config.yaml
optimizer: "adam_hyperball"
lr: 0.00962
grad_clip: 2.0
dataset: "wikipedia_en"
MLP neurons of a small language model. Each row is named by its layer, matrix (gate and up: input weights) and neuron, and shows model dimensions 288-479. Each number is 500 + 50 x the weight over its row's rms, rounded and kept within 0 to 999. Numbers have three digits each. A neuron's up and down rows have the sign that makes its largest values positive.
After each neuron's rows, "fires after" lists the tokens most often just before its 100 highest values on Wikipedia text that the model never trained on. A number after a token or word is its count.

L5.gate891:418386464433484501517523524523449409505465603504572455556404461499558453514499509580488475522519484466536460542559526566552426546473411616506432543460468559468466502554463439393424503477473464495412533511448397443465612590520524515471442445351528509499387510547532423504464470546503485513617513438473443441461479409504509579574538481488507508442488456518562471484476499487446507435503504502547566502599492524551523548500500536503443545606510526489584471508387410549503546503421524592524503523537489465447539532548418421500502547443475428423556517530549511467495524531476522456
L5.up891:452517494478535432450514520452510436538435493572486474555474528443459533497457563579525453527472537429328453525437515471516526543496548580517532547482490493458465536594535493493535454477512480557534468453552522468416509406406415563621468424438540459469538490541589494630478439521470508471551464555590513530540461481489521473473461436509463585501415551539462445499443427541478567496413497498437449489542497563631525494477471490551547434504521513398516535583535398527443499549533505456634540433484486599401529498515527547522480452496521517503493500446480491516545374544502515484
fires after: " the" 21, " a" 16, " as" 10, " was" 4

L5.gate1474:451538500531361575652539549430552528539551547490414505514488433466465422560475447477424478510493526512557473577497529501418515487445549482501478504440493496485485541477457515481430551463521542502549531412623565472489541493514429525396400535476444512485492514489500527468493529420549499521502383449559604501555543476444571461514533500560478532475561473539509522480477513511556507509475481429463443512534429525565480539488445467568517460562473459498574547447448540470588542562524591598532536539512520494487514546599403511470467476560506543443541541550438500469488525508486345521
L5.up1474:456497458538526452619575551457606523549495583456495526519521505540547441603493448529447497449531491525574468515477554478460451477496556529531416439499541527479511567455555552577424475414555482548556503442502494473504531509552526588449393507451385500474542547510525529504519513426564453455592465486498443458578529501477514506490515513515448513514510488483477438532508412501492517511521471439410446516449498515507464535388486500538489429537573489520534429460471456482473493440551484495567550517568473492522488475542445469459604457539457567570535517537529523496449472507480451514
fires after: " the" 44, " The" 32, "The" 15

L2.gate1606:559519431445529496416553659518550487549503470525564521504543451465578447451526454460535534608548472601502403555495464425589480550464568517561461522507473555607433453523581493537514454461421502491488485457603492539477484486474515499565472588472493472547508471541518537519536427434483440492413404487462506424441542512549422487492474422552521499470526472478546550522468572581567427431518530603547441493551456460539457526521443517504535469432546480463475540535505516511533490544459591522610453519519477561489518639514576475473476506522472552512468463541526498432480525553556433459
L2.up1606:476490445559441464455431562501453408393487498434492573411465510482415434484527531432510503510459564563534482467469490621514516426533512487413489511448485462483573515573602482488546477567499447548573454540531472515414493498403487530509571496498510565450523591562483566490531629531455510535457456463477529565513536527489444507459470476547445529490514489476518519622497619600468543533520500537434536425535500501544526506506540570514513537492506628448508463577479515433461478542504494532517442452517443422428516470498449574464550460440549563429431430577446495567397407536546496517
fires after: ".\n\n" 40, "==\n" 12, "." 6, " ." 4, " ===\n" 4

L5.gate2070:568511389481408484466540504554525445532498472495558517422546460518565513399514482475503466484586536515532552485485440528537451470488491494487443529485436447486518533499506528583591451562514548451463513532508496441506648501521473526437394512508520393535506484440509491474522523504524486449511366426529549540502485480539578485531465555514537530393501548471484510471523497391536476534533478530514466498443431477546529530471539504552533525476460488577511469572548460460542472519362418478576559650433554461465502496407534517477482475478509576524468562554488440417573514555587483510
L5.up2070:534557494515472437493451469471525568550456473452490561457494523494566506544552403467532469449579532517526552540429470574526559516612493487492505477498487515604519443545471457548554480486465515483423549454418601500454495541548518512555355506480560457535492539438425493410553493480484472488473478520466441651486498473564497475505552495534624503469502447452529493480582431560552495500495524551462548471537389443559449570509528517500573563494488568636416398509460501433552552568450462467476564558488470420487495469392623495461486434559542545461437470517586483425498562606617554513
fires after: " of" 52, " in" 11, " to" 4

L2.gate765:473540478473464577486544577539469544516539519539558513521566413550516475460481501471437501459475480528513426453532530500421454454431496466527416567500553532533510453499519460443469611503464497399442510505496507459507460457496395548558511551527532451531564484489480502506454525505555473494536454488554460519485516415457429494532438537473520590570486498424532414612419567455533525630460533514459448476452575432508560543435400463539490460485546504575556530410521549556611524600353614551558402460548522444509480544490397545493495459510545443486505439518520561514489511497461500565
L2.up765:482485557560581439428469482554552561494544554590420407540526486522531524448425579548563538472475512500500484474542440491465504550470437431449506474526482478434525506448508552512484461635542626505530482470478525472603411525506503559495500529532546437437491468463421454566498566569521520534513593619579576512397503500519489524584518461550537555480542455506526479508399509495569487571437653495380531456578604509454538564498590505491450496556539510467432480543518461542542500505459473510497387478572512522562560632449493390461509585485536530504464425547548517593499473616440437517
fires after: "." 34, ".\n\n" 13, " known" 8, "\n\n" 6

L5.gate246:569522554507467543523423526592607578547439349525493548560537530561518392468539526554523447542530567513579437577452558441516507477386451486372535556503487549454421538524433537519408465468491456475478587443513487497498523441554463525544514502505566549486518516462555446453526500507478484516461539442489571509536400468485545447562454542465527578549477511507444619438465506435463539523611575536498532505528468510572542488566436460424558530590576433631498412532506534486551612467452487475595461500535515473469466575427541598518558526559502500507516487579497490509503539543561471512
L5.up246:467473521423560542524517465469533505495520560546496469440597532478521500495467572570531490477498474524509471513405403407418545589514436537484502394490496578578475566497352452462507499404527536563530542440527471504479450522467493473534560511494439502560446468431534531520530371519484573383472619540554457594470440615569447556517404564572487464435549432417431504436551607482573536483478460543494381552501497423453444547500437539511615555470494401519469454516559396556440466436536493574491507482469577461489452460419496479500422558507421531428468454486523480419495468521483510504
fires after: " |\n" 46, "==" 6, "|---|---|---|---" 5

L2.gate1136:506457543396483575410531396557496513367486487530511496535491507440424605554486423555516515468463466515525483516548550505474487557488487548493539529436498562456498471529393470478487508493461409466482525498448535487472457438561538526474493568452548409554411604623451466492435437443545484495600456497524618496558541461474502564430468513405454446545486481499444487355548499483563460490424480434519454569469465473464483538520547515427516470446407356496597607463523443416472488531476514398390544524512509443512547498536437541479560584402463502522552555456539535444520496449401533430
L2.up1136:577464485430421558426485500645545492536492518472554492511483510565437487464508483516528560483540558525542526529556445484416497570479505520465504459466555451471554480551528538520541564478486394504548515535480490424490496551425476457423557525398541545605458529482596614562448469476539446518488483595521514433476578412546500563566503508468450498426560561533476570517451425517556528512482436569419541558510511519463526510553523558464497398388396535433538563540529481505485509562515519466547608522499506471527484553463502517471546469472437497462466572491531438433568501532573495521
fires after: "," 62, "." 17

L2.gate1078:440462513481461475496583496463504493457474532563500534556514501425458437523536473452406506505454393490522573466487536460459573451461459432455521589534542575584489498463549628508495444480451497529473487522511548485487578538502485393477487548532503367465493503581475590588531474436559574526499536530517513524437521476457513465562553580414475444475506514465530534506415480444444565552501458430483611582571516476407514515616535407516494528527492573482478452473519521555426517586470585463530554535554644531486437541544412519483541514532477470603502504531581466555524556538473512612
L2.up1078:450542631591526495554532462477488519463401501489511384496526491371422529482479477510436517441475536561513491459567536487507482565570528399394516588529456566441508409527435480471543456514592513365548493576493543555501458478492528505499545463504525495508516530539461577399570459544413590515490429596421455520586568479493525410553528513547478511576582572478516380476485462600481465490502558529489508522494457471464551554471596527472644558508433509492453472427457500455476460447570428486497514519433529473565442514398474629533463506430481539523633528603448452411484474524515487496
fires after: " |" 64, " /" 20

L2.gate536:549424511464539562631416497602524477547481444451365409540578551510485437515495533587455588464497569481480498540486604488476440502520552548552474484494529511550419490496453523422517572508572509356484458536526515508539419589472465428572518435513483548561506479462531370515448407498430529412553418416459562446595568450598550529520477414502495552554478515457450474477618597471522495546535541517563469597457426465490589499490473559505495473468469486505551623523546481480491477581471489441547559527493484512504474492535475563508476485461406441467429544575433426482520550439435526611
L2.up536:467531595477453501501521485438476513533534519498493563495492501475576481510518432536471549506474546491434498511527566447497496444511528457434521419497470487395587411514604553469397576628505496431412511495464544472555496521393497502503490450477584567567484557453469609514494518554542485539537562477491607531516508529458508547537512486519504489506545445472534494554482490531483487563557525496454554583630433453495482544423502530514488485525541472524453490414541527543539627511533589508503480528511464533546520434468532556551546452494409601506459588558422519457463484548516541470
fires after: " " 99

L2.gate662:374525521521453455528551489456543547506438444439478479481414565440532426552428501579413609545450510467502585541495475451469465524551458499385455517511490527478556471487471475536442493499433423448585495529443465487514465383505521459485502379533532589480531485501505539531597489468503503470517442440517486477429418426491483474559526472452477534507464564510408446463490372580531571586453578542535468607502439460559478555501520610407495482554506421502497517567558430539534446493563490549486429565557449525525488458499406478484536472486551513527515537466561443527422585552528486479
L2.up662:552491545550528518541526468581536549457440421507458524508521499496514492522497415458460506565470540447374394548542522493534448500530448493581435420532455457486435440512554492524533558619478486459470504467489477540583513485437504532431485376502494476524552490550573575547512547515449531535436492550512584469516573546574478536442475455416564536552519508571503532439426514607521456552525503569481466510540465423520499504422509605529592445484506586473509441505545485414536520516508492417429492531500437422530482525470508503483578568465500514534443510570538505433613552545511535447
fires after: " " 88

L5.gate522:490511585508473460572535516460460449420493546510418431528424468525440557456522582513419443538517559591425505519457544525533475516447458468398475504512446494392475654469504567542476461489558482513551535622544537540429476403456404482486474459435529462482489495443567427450471492461576568463548507457547553625429447559531509450448473436478418568419527607573430552489441478507515517550503468536509515413499564509543516491498443565490513518504524553536472581556422493548531529523511454510529556470476504426510438536428402470525501480507529455473481535481434469529494520563535465483
L5.up522:452455509528610503520530516431514496426490524520561406490467563479481479550496535516492485499542585568439466486479471470524503499436502518464474567517440469490519550533394574560480419458549527558487537430562566523431474469463519551393340425479498436562565542447539448486447530473528523490518494466529507556488499533462466477518536446524477510519483522535503513533548450373497493610542479501385478369539560510419444558548444524512577467514520513437347566510457466495496512486477452530491635409494539410553488533529368477495564453565502520513479458452499573464508489456424427529
fires after: " |" 34, " High" 6, " B" 6, " Location" 4, "Review" 4

L2.gate124:505461437498460543486557416490506477444499507459412478493426497466586443527534482528411506501461523513552489561522516549484488493533435508489462477531437527435546517535472470502470595498490531555453430604453571564564551473504513541546466527536495513420468514440440541563601526369523528587545534480485509476577450506465458412505551469506449514513400516494429461504612524446483469530583488515489483624492446504526469482513496457397571520432479512501582381532550546572521478467509467338449523547550535531579533438515496541526446553433519515580518486466551505486625513540428470452
L2.up124:413531507437477501415552491426455444581474549509542545433522481496486498450607459499473464487570423500463521465481495546479497582437488581525398504506429539460569525505485449498558493545503461377453429545502613531438437558440399456481528407513541489563485468593433554545611503485442485530471473456451514440514477498541498467655522425525563417461469496505460476388350553410488503372567539505552440516515501449421513466539596506483541509438466521429447423542518478487495595475479418540526529548479485578529521448467414446443438563417478486485483582475504491611460517495485385448
fires after: " of" 59, " the" 8, " more" 8

L2.gate1052:437480489534468587535526565462481472498525532417539459418532469458451493451388576438514623425506517493482497540529386543431583521518469445436437591495617556506498443492483536587522543442350473585511528560563450481503510466505490461635410500542467494494645436537410414505502469487514515457504487413431442594488409449503435521471488530456552511440471486524470522587444435504523491429532521520560541598449476492535495496525489396439481508456475490513667470466497479503492511477425553450497527503528552445605469487572540499491591432534593520524433510402476534516504469556441483413
L2.up1052:541455524525508462526511494534482484572563559509417529531576536467519441568523515463497469498498584478523524549409501540514516461429513493502590589518492446455475451424505549607560450479483502513480468486524490447484538390602514502510531486498409518502454350549546493400470506531365575517454520498530478464539527498460506596540608540505450510515601609478422513433492434529480470528504594570600584539545526488453476527519493537359474512459475543515528512580420519527517457503497528595481467523465519553435454619519520499502507504549502590480487526421508605502492531501461445503
fires after: "." 24, " (" 10, " It" 10, " is" 7, " and" 4

L5.gate304:516408508506496496523599476483632490419522469466474436537484488496489392445471458479492455557489606447527472533548508505463490421368477457450447592479512533408547496452529476552496469546403522491479396506447521518480585428483531619480525461512516526439435482502489464492482550433530513528444477467544496427443568488510493515608377468505439554615557575525466573531447546484580535533436500513384496477467569493503485540526536513470559423425471476449490603517533600494492508598507536464458513587394488485423542524458514482534446535512462516433503433529451508504420597601497502525
L5.up304:475482548477450397549497459485558476431574472493518564482516456501515418456451469482508628518448503515478499488528480603476486509521489428481523518478470465510505517521491389554500419534515449432587412510492437438588484507575466579498478547489518538435499448489487420525515495535477541533392545474518638514504565535494453526467562464472438504479588492520401471494430461448482511407533432475509499436504513435538493603601405426555509398531468536514543572506407537483500515608491496524358497469476481463519498536486482409462483451549440444567516438560442549463545452548523426466
fires after: " the" 36, "The" 14, "\n\n" 7, " The" 5

L5.gate584:429482461488558444506517517543586400490492547485409435475554433527508520547527565490465415522494519497461478481489463578499522452519397480455463520479541491560525478467497433493449442481445563481443597538592467517437408526481513601479466546482434412501492505558482439541439501585477578525504501570568459408479453498494481463500480502468500515509505463464487446426389517436425447533517573412472525489485522456489433502554479456456513506513575536474497416482423588531545510470567412557539584512511490494513506443516518476546545461480475559541522587483489426487564546596489402529
L5.up584:476499520466586515429531538462526541476553525500530461426543447371455526504467553530441518508403446539616486514437451461452448514488447317454487456466533473569469474489545433465484477574471501584506566458453504523468473485606440459471527501598429527602546530539519491463529523557459521527506436472523589533454579447449557489490370482553550523545522537458546465448525482550555445495465488492420403537631569539462530400500532431519549547469472494535509563470500459517563543497507521505516449490512563548487550522572546411453473622512513445437527632551512485646520594531576507619
fires after: "==" 43, "===" 8